Weights of a small GPT-style language model, trained from scratch on English Wikipedia: LayerNorm before each block.
MLP neurons of a small language model. Each row is named by its layer, matrix (up: input weights) and neuron, and shows model dimensions 176-271. Each number is 500 + 40 x the weight over its row's rms, rounded and kept within 0 to 999. Numbers have three digits each.
A block is one neuron, or neurons of one layer that tend to fire together. After each block is what it responds to, as a language model described it from the Wikipedia text at the highest values.

L3.up143:483558549510478499512542475504503520490426449472506479407556500499463497549517536511458497445476477481515502460538430480482483561529602520521422489490437461567551489520596579513474486502451533465503535574450400457494522457477457486512438469454461548499501514563491567429508551548530494534
L3.up172:493520560431535501555518535562423451555463493488547532502506471538456639494484545450418463420472497523538537533517541517539470553531543499592485496514557498476499490555572512528497575543551452450580543571467507460507438513428503531505458505441479524472451501494523546410508526535444489460
L3.up181:434481576424526527567514516494472440542470447489511513524445518486507498529536447509462458545462448536384538538498579446486450543442497487554477534496418475484492461520487498527534529501461512450543544505431487468515501553438524490515476566441466514608490522488456472469531533538480546467
L3.up263:484527546445525559499482529451427501524485491550453551476535493526478508546482543483434460568471484440526513524501455455571469560489559474563508510419483446519601540458476495504506491514466553422550474446455489458468512514470508517532482466464433411552495504457535535416502489476509531490
Responds to: Mid-word fragments in names

L12.up1131:557497505449422474526514480489530527519497531491506505459450525425506507511565529514495513496465571507588487513482463436539483527481503466488542452552491514472488474426560488486431552463509524539508560502525563548537462436583505497521459518512459552438523502505483437519460528558503464492
Responds to: Table and list cell separators

L12.up442:512521472520479529562496458466562512516414452482546494522557496552535463532535598511520454449464468461440524478438473524470508502513387408469521492492480521523502548577493510483457496444490534455519463523474504513502544493553554469495510496562452483590490556552496484399593577476532478489
Responds to: Foreign name syllables

L12.up350:521484502484542489473452478488493541502518552526598517493497471526483494470511522426586469441565538470505459459525517492487440478484429515581447513526480407472519473454477505465501542494495523562542393513497522496440562482478549459491514487521471430529541547515422467530533482478481464529
Responds to: Descriptive clause continuations

L3.up878:504470514577475501396537489503544520499547519492405479465527453508471530553472456520484451455500462480449476511510561495527468494565476483466492510552501450480513458486502519555572523567443530531457527511476464548439540506427579492491509488517461499498492486538469489455508483554549488423
L3.up891:537469474484471511432516540526543513464487493497523551552502508534545410443546399446494457519530468478531526475459392502508488543533445496524473477570519552394516550535510465482460496457415465476474463410496511519528583570495536509504479475477476472507474427565573634527528384533523545448
L3.up1147:531492561562449515378495517546541559553521444529509497488540536520478488512534426568506470517507497484491470493457414530571464492459471495524452544482474547533534520489437556550471526464439489528487490462480430460496464495461561470489467458478471444536505501507523528491468472508440461508
L3.up1255:462503539542439486384496536590538463484519485466480518557543536520455487480533490534499487500462462504523464537531545468560520461502472562472480464459469525524540552420472485608497523436410463498494509511500470478468463470450518422506483446521458464493468548498514481474496493497555431408
Responds to: Numbers in table cells

L15.up41:573496477473512463563519450501502604442504537507442471457527513463505480452448518532525500502507537505570524472499499536495552513474512484589460590529528486470560448496486523451458587545471562500551481476538470531520476444545516493420566514468483469508475476485462477491492528388507414493
L15.up109:496527513452457513476507502509531460507508453501609499555605467483404502477501511484541536482476482521487513533417457491410507534483559470419498483581528500554497487516487438513467467578487470449549498412510537490539491465478544562489463555472511499558537532508521570477463536498448516567
L15.up348:575511473441566505541480457551511510496487606545533480519516517478413528494465481506434458504421458462473433500481453417531487493416520487584536498495530477518543505576572454488479423483452551495544474451480500494446481495577567471490479481486524508560519547547484478462486451515504488529
L15.up471:524518538511447462497429476509456466478444514536483507525484527511468556449526591533490458486364529599548545514488469525506513521469532552501528494497468504527525549516547544460538458461427513517464489496477467497455467490560520526497406539514555471531577555558401460484606424479475523476
L15.up493:551511511475502453527443482529444548561545516546480503536487415471500480439464501506460506476481537509506421510452478480443521492457483464579472460486556488533526450487476496445523580421491556527559492457501495475511492506505501471479563523474493507515492523527506536500480497477490415507
L15.up544:546499480476449466453447471442442509478570513515444487461495522509573541504432521497507543481510516485509489526531476512528609531505479448500552510461500453527526462600506509498409510457483532521531451490511507468494492490519535444473602506508447489520523525483522494517534466481567408532
L15.up651:476489491514498497402484446586495481588542539453491521453494469524569484489397515580582444479501516531573488495535487514542584446492484474515522456489568538481484507522447461510518445495510523492585513548505494571546494557490485456562574442535476467499502494433532428492516470508520542528
L15.up704:481499494489468469449509507493432502504492469547471560487430492489511563468480468560483537436465536509534581443518544525483519527536522461496463468488497489561498408537555568513533517526502492428461454480487468474467512508508483514515492486446482488436541517465440534445470438411511508571
L15.up723:508516595479423454529488523526467520421493585527470521488556535453472507495514525514482524470489539500533527489604423494485532512507554490544526461470531450464566549550561474467510553501494483526525438519528488543486433551486536426475547458495575447553451451541502437531490541556502450471
L15.up839:437540506496465473455517500536473508482466482524506565474496488509536560502478520565475524456475546524560417493481496514531478474548496495554573458482473480608504504495499504487558477484497593492473511478537444541477566507604457511493523549489496542461421431465496527545517489522552468475
L15.up857:519493479485487492574556485502439493447464523513512487494467432606476525425509525543474507552466478535462464459428455538530499501498548498495536558407525572536507546519546521456543459550498473502480511491552484515522557509521466542511460541493491511528525540477534541539541478486458454537
L15.up911:565551490436497437510528472557469523491457493428456550541445486553526419442472514508461500441452528505530495474536474509542420443503492428484452546502505454500492506564588555544574583526447485439539542464508628528492529491476498510461482424522549506503465538501574528488485505439535492475
L15.up924:531512526505468481529551611522467507540500474494571448474543563488530464484463393452510532531455507429468511494513455485447455595528501543496490448464547536468525489476545514489536485547520461479587420456509489445440547468487581430513432512422583504509494545435510576540438498446448536509
L15.up1042:584480443476525527483499489538525523452450410486578455494511555467459448459477497487433528469474531502538478542488493527483534520483500534554463456456482481534472414485474473506553515480490437466468456427469487529481474578511539502496514502507594491542556482428634491510435484425492518546
L15.up1255:485462486492461503513498534518471491516484473564469493494513590481577445506468459510518580512401554413505528474596510492490516450510445515562486546482495543518554431537561512481564527531497505426558579461516512471512588507548466456585482510404476550480531509434457544459501513406476431524
L15.up1262:510470473499492479545448453449468552461520580466430445477503539511481530507503556473567472459455554517556537518516453518521572495451531526561486522585491527510518472555517513542446567488449539497597470498484474546509505488434551481530515545468462468538441504453572503501515540475559451512
Responds to: Proper-name final tokens

L12.up1225:479525471512549525538418511517496475472552479453528508425520473485541511448512570526499477504482461434534438537510525468512417467456502467492490592483549469624496469507472547522500497590421529505556550523474427475497513506562487485475545516525497518453505500473511478502555541601477509427
Responds to: First-name endings

L3.up251:534489537510477457517516564563520548600568539538517510405511528544440619499569461434490465463513508511455540441529488526524494511505559501487441571516493540542498448537533548576539481468564465538513502526513583488443480559473533448495498489470565576458528470500536521485517525415500501503
L3.up319:460426538528519491532499502502556528534478572498527543484525491438539451470421542431553470506454492472543512540564536490501494463510498560526482566525539522512628486529484493538503496543511475495432550522506583470522543488459431489489513519480436458484478544417577481492456519508526506514
L3.up614:492526513549496425621537578506497519556483457505566514551462426557500539441523451467428540499457434488516548503512508505452501512530483484518530537434508516487549449504475518545493516494561508529508492517470552488477514493530541460568486492436450598543504610429504503508447446539450489446
L3.up827:447491564598437455569500543497488542512538479495551515540503547473458488522465506467419540496399511466495519466496494522500506493524518560555511522494536506521552451513498483530464423499531518505499490466435476429500496522537543551531446511514544566513538584440479455463501547461484458500
Responds to: Final letter of acronyms

L15.up294:547447465511461512442492485528505561539455541552497469528548529573509524489471473538554474523485590498479461509429561488571495521505447542503520500443461499480425493538498476509578544517485492544530469480558557541517502476489493484447432502445484462517532530536506527481468482451491442534
L15.up389:469480524415537508439449471441549517541527494539502522466497500445502496510482510453465496512508479476519470507523483496471535452465433544458464437518484452527488485510550478492510530464525485558552464508532499490520480498556521470437485540558510413511523509445499543415508516479499528511
L15.up509:451472432447517528447477451527545470484505497467494551542553609488503490488518491465558463475517487572517527431458410501538453497505507451456524555452516498490467503486516525529511580519578529509525438451529450500533464562432464495510466556501533438504517469496489542424501483446430473518
L15.up542:469483517455468500476547527493524492534545490574492529479477520587490486485488435584505546512538471458557557450526540538479482499469517499468513519427470497427568547460559495464469518535461464565434509527528522512508554481465489518479548480529511537447513492500510472466521467472446414475
L15.up661:463453492472502473495455411523514509566524567492473525446534488477545481538455566489589546497563508502505485504514541492508450512499506503485438474447492489512476548534481451528561557502464568502483451531520494491458548443484510513467487484501495460438410491596479513467483508523545556535
L15.up663:428461515472526460481545518496520512544516508514506483520570444473433577462508489541517531525529487475478420451480468451495529486498475498547471454489503459523517503507528493535468511445432485649567457476511536407503517512505492498480527526556490479479467506523582433567449486528511562473
L15.up762:586488498552532569518458453521451504506559467446494519563501564511420492475499505481589492438525637533498484445436496525477481503525461479493520468535478452485475543529477519471546498463477450520560528500557473486486469460500547498478492473484474521460475496518520517454516420535517478495
L15.up824:486494498427536477481498502524465571544568492533450536483502534490554493435458522520535478477546490481585461493464547546456553471475476477441429472477564492494488519580413459491511527434485461640519499495493533462467442546479482446473528491519503472504501540482533518447440464420498489532
L15.up934:488503470453537463460499529548498544475479505497489512511559562512504497492515530527537506490441475526505483513495585518519449507545435548482457507423519506478503543480384466538450480455530535527545488463548533455535448597446514559524493559504539492481428504551495533462453533566543465546
L15.up998:527424522461498543519431497546414535535584565501494490436461519476553621481485517526475442528531511464517471449460462525530422525539492459508460460467501486523538456549504393523525520456476500489542484484416543515432521574516455448481541520585523417465403454542541473545482506503557489598
L15.up1030:445476490466479494450401495577496511485496538499530432479509523428487492532509471507500519475444445503500497507473560578579509470513470543519500490493467467390540406614473509572464556493467473514520487522500466445469565516540529417457510515574498509512496486538538537559493515475481564477
L15.up1041:476483492484504510449482529506504513539483520589544491470499514511489488479462500524492441577506499451539481564557557522499488520522477533511531566555544533537490544564438495490479470478528545536464505516572489583473466566478580481481557533493535479467505540520515468498439562514521493493
L15.up1119:522503484469485445536484547510481558458503492534478501503601538483460474489503500500533454488515462463538505487422531474496516489513475480489562547582554494547451506422485439518515488482519540489472475439539576488466471450495597484525546516520520530450519488489490573479490437502498498497
L15.up1171:451587540444494518477504358425516498539537494490532487491493521518481490475523478483494501446531495540451498451472520482458471499505512478518481520527528416546499506504534507500478614464462527532455526412542523501510430542515528452434513514461495473524501500527487461421499388481484525497
L15.up1188:480509518432484455500401460450496509512519535462597559502457560536506520412603519575548535519501538468476491526461464503493518535574510499487452573520477534515489472519506438499479518489477481501454476492462531511564466557477468451492558449533475438439541460481539565461456492447477500526
L15.up1231:486383504440540498461441473533519470502497485505446526551462553454475524528523554591505534500532604410504474449465502559475509533497434480499517440497493616537411465533462452532523510593543474506521444472608435473477487518471544489454546503492547490488497466520538454451478508525496577476
Responds to: Physical feature descriptions

L3.up951:519473579473453457501549529522437593506516591528466492438477531494515540485471559549495541450587459455541474450461458548557418521524504510452423472509462498552484488536547542523560426483480512456444537454449518502490435485396543530603521449571503460520504460472488506550475528533554484514
L3.up1079:504481512495463448412504513507468498564495543443431514480439433599489539417496575446536439514500489480488518489529520541546429539407542547498493560443471494501528496577570550522459460505498452455470520494518443560436463525485507555548512506538559503525419440500468439492470463439533502550
L3.up1121:567471551523489468466649555534444505452532514541447502480528467480487516435557521468481491443517431393519511461422470526537456467559521502520433534543492514497505504515495505478456414472492483480508536459570481513500451528495506577540485509475500474482545552483465471560489463537562452503
L3.up1233:533487504539464470448515533499454609529453517531488558490563495537468590473465523492454492452485493492497512531483453579527476536460442417524430531494526480524522497551445585504498445538572495544467510540502459502430492496465594543508516557517495510499466474542514478437472489503535481527
Responds to: Calendar month names

L15.up85:518408499456520546419602537490484579463549530521552538535491467502517506556475447545500525551514505446422457532485474486475485486489520460479527477534533520442557453471454501520485548488468509483529468451483535495464551444433568523461526448478507552497493485502519461509490510498468526452
L15.up183:529488501500482594505530440496504496489552456506536514469495483456529506463502530515513493546474461472467504547591519550513430510480481492431574471523523521530485512496510478459514455578502610478471539530485516476417521372539562471524480537513513461457514573525485477409473486535517505475
L15.up311:551489480469486555543516569504425550497513468554494470439481462451519424476535452535629469528469441408540463525509447506561492456525518477439479460440547564538515399467548570421490457485468453495462517483473458451471562512469486502510487498519429474452505553567507451497502506469513506457
L15.up344:538554509485470507518569544469530514534483526526453489476414457504511438495527526489531516503487511458499430479523457473532534457514482570492506502558450533458496520490519455486547484556499459432537530392480541539496566513477517484538574499551506490527437507458489442593476463530523562429
L15.up388:602510504509490527526514499489539491477537510502454503540490527476534450525480498501530470469441490603474431494466480485499574528495497542477474563445591569480475427455580538473568527538522523489488513459507522565506469477498424506480505440461426505502568475533539415495506525541516452454
L15.up491:432409507508513518515537497529526494506466443468468425501505445516515478523488557466528551493462539581557428604573577522487541436474528537516518466556522504484529517479530501510505577589402523550513449514488522485498555526518413509503557520525535480474475447503506501495511409496492588421
L15.up513:543519564443549532416485489416478470547430560481466517510485533480482483522560467510504472491440544555554487512564545528520492481535537565447456461463552532475526438491498518510531573445496511555539551484539472411522588491529499472455449498457505431435536465525494497552453472520558499443
L15.up742:458501501542451525524506464461476465517535497522430468609519522465459534518445567565473545498542552465525478494615515480537515530572482507505488406534442465431448485509444495492558501462506548447507454481512476472490556476404446426499434491544561537521602493500529515488537485500472433503
L15.up873:447511475527503507486474529509459453469482530518606516480497483485563486432479503486531465464422466506477474511493553400473487509579531617516546554512564588537510523466530502521516488426462546491473521490570546495492482508501530546536503475424536463529532535495486546440425458465539504522
L15.up923:511491480476480499555510454529519574487504496492540404558519470498478483474491549462527493500520445534460538515514500491571480542554519464480550568493489516488570568465442579525426544511506511454508487396444488458432455529431501525527542508480538567509499480518477543513582439437544563442
L15.up946:502481502505466544366514596499529515528555483487406462437501410469521465463523511517480498493511456501530507525529526504542544557499559531434528432494539518482550486542490517505490545484507513457477495501518483551463564449478473502505590536511552520528547500395467425470479462485545542518
L15.up950:521462512508499477461490517515514540481506505472537550530507500487460539514567530499525418497481507502521543515543504538484509468524508567460539503522542549495507479549555543530510510432501478486505510523519485485524544469453598561538555495414506458479553481515554512436487447509535553522
L15.up971:482465464446504565547524491535495549531431434527488496508487525468488544466479525494478449565518492503471515532486542499478547539533453534427463463514535555512500447544494468496506573530495515516474537491502498482496448520450467500449496535551524459489548553497550498508480513528535561534
L15.up1090:486501543500497530511488558448539480533472541615568496469541455416461414420552544519513527515492477474466547616520553528481515549508433456470522495471504524517517509471537484491528544525471482504511472488564458514465514417392528457507515508489494463547475510482478458535491417516518453576
L15.up1186:516521571382464492500458490559451478461457481467429518504448533504580458513592478506568493550455509516523496533531535576546523463530489500464438460474522465477586463525520497475497494473481489532506511431572456445421564567440494518475431471546465526497476490502534483480514519449565452462
L15.up1219:592457567577518574480500512479513447509537495494470433523468467557534562466543531462496521488516543517494511548456497479550501559541443513559560564416528525516554479488506483487483477534460505572511490547502471551407519521493551478528509484476516490504487513495507532467555508473521496544
Responds to: Music-list punctuation and dates

L12.up817:527518486499480550500503560486487490532485483490454489429517487461442529488502523510473470540531480495502474512450465526540557451502511564499522524496532516455491466508552546512484600481454517472445473538458540497577587541403523442487514615602484450403482523526493554582480479450472554541
Responds to: Table header first cells

L15.up67:573566517481451544493531438526557553484481528514495570534500485462536433450509487458498475490463432538510496474477579449562487547508448464500496465486480523524508494461531461525537521494539470500571561492448446459446551484522458546535509600495520489573559483562524542510474470496528470539
L15.up76:514485531503493541450503505496484546476443462507510593510458434495463527567526489512592522494530510559559488547508557520491491443558493530572465472535585496619516542489496490556471547527528534534415478468499494485518542485517457503555454516514447503445417499466482509465479500493491558536
L15.up100:590514537449534493503513572475443497576559554461495472472544441494529476499458522490531486499405506432459522596480454468468510453489451441488514576560498467534493462517520523552488460589505407506508500516431441525506458493465484438429572542467539523499542508429494578490439502513473508499
L15.up116:478552490492582543541513501530488495562440492565560461525475537494548511459497567495464448472492488495489512532481466481473513540491516454469525582462460427479493501492441427474537506480561519412456522477419461501529461461484549480516495449429484501520458488532537480467575502519567587568
L15.up313:535463537511443504524465487473397476614432510536494499490483519583442509463525448495432518462495514504526485425481448498503514497506489489508502570512560490481555470487548527485461597476548507443511437434417536454487530491514590439478516465517474495429496474424465456464520542488559615532
L15.up413:502504557540484518609471537584461498471472522480478533526467515522503528538431552450502489467499555558475434460501482553491593549531535481527438516515502528514522514598572526516494476464508559527484466461456477512457470475470515520576489545501449522477449477421422482483532506466501533479
L15.up482:508510510477500489593521506470485506519453528472506554484547542542386532555514515530519498460499610547585412495488493533489545486529533568514560527523538511495531476502480475469519531470551506465597481469451442500423513524498478478491440520492531488444403534405587441476495503587560488473
L15.up594:457500421514460469557455558510478535539420525502490516465488529496554506497495554517561444493532464524585519472480474475526426533592455526456530574438489526507492443512448556481568522469557497536524570515440564523472475469488464432468505483544470511514478496509467467466530514530478525448
L15.up745:505556486516512511472537548514493451499446562461510517475428527484517467525473489490435522530464452429522537501501548548515457502493454468494593534508490480497425478490460541486526475513499463499554519447489515445550516531500634533461426574518478474513455467472440515548555401581502489536
L15.up771:533401539509513488498452422479437459478484495544430537481470552548478500473529508481485469464458610563494438567530563524469527475501518487519526487591551507481572538461546468436569538492388480512506451509417494401467500469517499470458505496536481515489499520384467558450458478519506458514
L15.up809:504511552522481490521473529517471509450493486401450461547473507437472482503488575557564477478541586477472502485553495438441532502511458439509493530533605518548489462529532481501438537467460518539448497458565417523506442474508498417485496486549498498478492529490423571469433525575526517517
L15.up880:564516469458450572588519459471484513465468542451464604520496529509508536464500528555518550459455532520539495527496482480436522499470551517447526504467507449508512450668472529523515458517519499475623486485416463456504488535479527492516474472498432491536505460448444466545485561453500465516
L15.up963:468506592534517506489470524490482532468504451490455563458461452448503430384452498512495582443546552519447553521577462453531392493471466504514473517466503437451463453514502475515415536509494490509504466492455502515499540467526611534462527474520600556457502488503504432487504450568451475492
L15.up985:477467529496493508510499530531533410453578494486489542510456501482490538544496485419505520507431440537536490463392531454518503489576500484465506506531503526498509512601512508522515449464447528568484488472472539547490549505445469489510510461499476452455510542482506540465579475501498486470
L15.up1004:510473585467530516534463502444503521548495449528492568442490422463507464447499524573505494437492497548538484479411560530463499497516475503471513582513499532571517511453454544494536446480453458503521498467407504539478471536481535449563447464519535476477492454510543472447490525538506520501
L15.up1097:496453505510489481532511557559604458550523502497496512519486502480530556552482563511546466458538487517547512483485536404462494554549504456503448479523572489486534459543557500500534523506433464497495469423490552492523430461480523438552521534530473533564573444385531507447469552492512467475
Responds to: Within-name word pieces

L3.up118:496585471476549500516519501411443473501484447523506517484472448470534469551503512532483472512466455447538450492552492524514390562495532533419434488483492457534523592479643536466475491507526501478474478477450449497546525571513515554553573453575530516459497479445481476562538514522499548409
L3.up475:416522489484520456463572510578518542492536489488460535502518497517557503513410533542526486459457512530460512570535484552500510522524454483462521455467596455480587520481466535450400443458497532549450528546420590421500493457492585540524473452448511470477478483398421519510454485506466541475
L3.up1005:521527526542552450514480501562453428579525416469541579526452466527524501506502488476482520457440491507448485516587558434482474491443474460494492513539549573572446596549484454508536527519491467587479438570562488468548504414471490445549530498495485478479481588469526437508494468564500432511
L3.up1210:467479502500511498512520460440517494626506464464558554507521494543461468472476428457471457500505460472466511451562546447513499506525545446485583480459487530456507576463545552493439483572580489589478546459494533459540463453530499497445561506518510489417487580464497495505460510552500516464
Responds to: First names starting a person's name

L15.up227:428551543532493558538501448593448542616504491503494491560475547468519551552599559541500499522490553529563493533440458512497481470555551496561513500518443530570444481508468525461541578490520469443542477524558521518526522512498454452506539498459543511515462534535511489550437540577505471509
L15.up329:504461488486499530593460532500479458503480498510440553528474495487471468492543505501456515469502460477479531507435475534409527519531483499409540423513518499486449536493457499482496499438542406503492462533524394537527505536522528479437512435473512503557541493510536551424467466505497451545
L15.up377:544501547587515572559459511551449461512537420505570506467469538535505545484523503521457424477474532479455472505463427468494483444496551464530541574488483571537555484530465484504500443448545550558557545535484486509497493510506556474492428486432496487553589498629540498464544575558488497502
L15.up596:430550513450470504535479498589486483440519453470484479510517560467516400525520648525527501464480583411475472446448526502522551489492537526523577477525532455512562469574546482493559447512490540486527484462506468485533444461504549472464546514455512529433537502420454466533545492568500514399
L15.up643:522484566499465501512500437559480449513587480447479525472518459513528453545503509513515467500464464551479470527501553487513467471565502455504528497484529545515476500468532550439480517441501432613519510566490457468548429501448378491480505540510468462462487502474512436508527480520453567512
L15.up654:486495578489476455459495425494469511566461479520494383503511512467551524555418450530457492492503500519456522548546521442533499531502472454530531539477514546503515482547530505481551513489458460444399499489504460485515503524520468508416470509502539438586478402479483548482492497432458533492
L15.up761:576505533532432518477484452528433426476541524430531587509550544513508512494541563442491515454511532485544476502487515509427451507463552501490523480509527511470486562500550478492545490603523593537532545547529562489530592525537442442523531469517519521397550595442503416525502532543438524486
L15.up894:525557549448531559592426498551463470477522545492528503537478525534475443532539507490476460529531462467519457530497555538444425517535572509552525624394487506512486469482502480499522479477537545551547528482487431477506531436459569476433515472465516441502528471496538555510559617546484523508
L15.up954:476501477514515509630463525527465495548508525483454506412472439463512492522498520605505483519489528467476457517504502536508471533462500427489497539500486469500466544528490442477486426452518471485495527503508467448497509476508540459544574540495575459496524483483525419479480565533547487522
L15.up972:550488495514468489541525507510479485562390555526469486467431512478487519498467531517505497483485500506542474485527485475524464557472437516481503517498448553524516477528574561527526563577532586487506511468515479515522506481493508491439501533466518438451486488427571552434552472554498429506
L15.up1006:484470544502494444563489467488519499507514508489560543504518517540471480447527480572439407463477509512466484570492525563478469508519553546492572470432502530553590566492531533510503485506479542508494509466488476533466495447438466460478457572481502466432444483388522436517583462615523541471
L15.up1080:546559519512540434426559563516527468517388434497497484471433499484520513536613501473476513523472495504476458535513442545488481477470505459549530440514486501517551437491452568486534491472453523530464496482510452463475470560482538504462512583479486502442478461562471519548526498533530467450
L15.up1173:524560542535520537451413521570548535543526504539473458446529529527596506495494540583479538497520491493461459497508542554503500513539558503534494474505488472503511499434504469421526567534461444529435533487510511473539439467391504419494485540488526516504471539466523512469504422498485439455
L15.up1178:483495503513507535472500489572420513419534546483511521487501537507425524515469490514516482539462446539451407498518516552489480593543519552447480560446603467541596515557456464465540512493476551555533530470495485442506478482507479521513484493460448502473571469523453459499496499447511519505
L15.up1181:444495514467438439540444464530462450467473432537516458544450517507430482614534547569447509493445503585476515488486467505479479546485503476425469483557572497534449521577484544466442538537490501534503565515506443464480486450481529459508514524455522432444451504461561500471520466564509504532
L15.up1205:479480499483607531577517503499481497497436544432525488500429477478464503494510576501530490558517552486462568519434479493508420470518522529565534560578583485528449471558540531565543534506467474531502448534452474433437466516486455542458474489500541565409519541417535563527513482561471506437
Responds to: Before a person's name

L12.up1025:500521523514485475496527490553526464440489458523498479504392461562546523457446471580461488487410517475495470513463446478519468491375524504511472519491451501554454413518480559535593536497482528556521524461482488492465495480460544432533501485449529456486511503460544517463449504461404468516
Responds to: Name-completing final pieces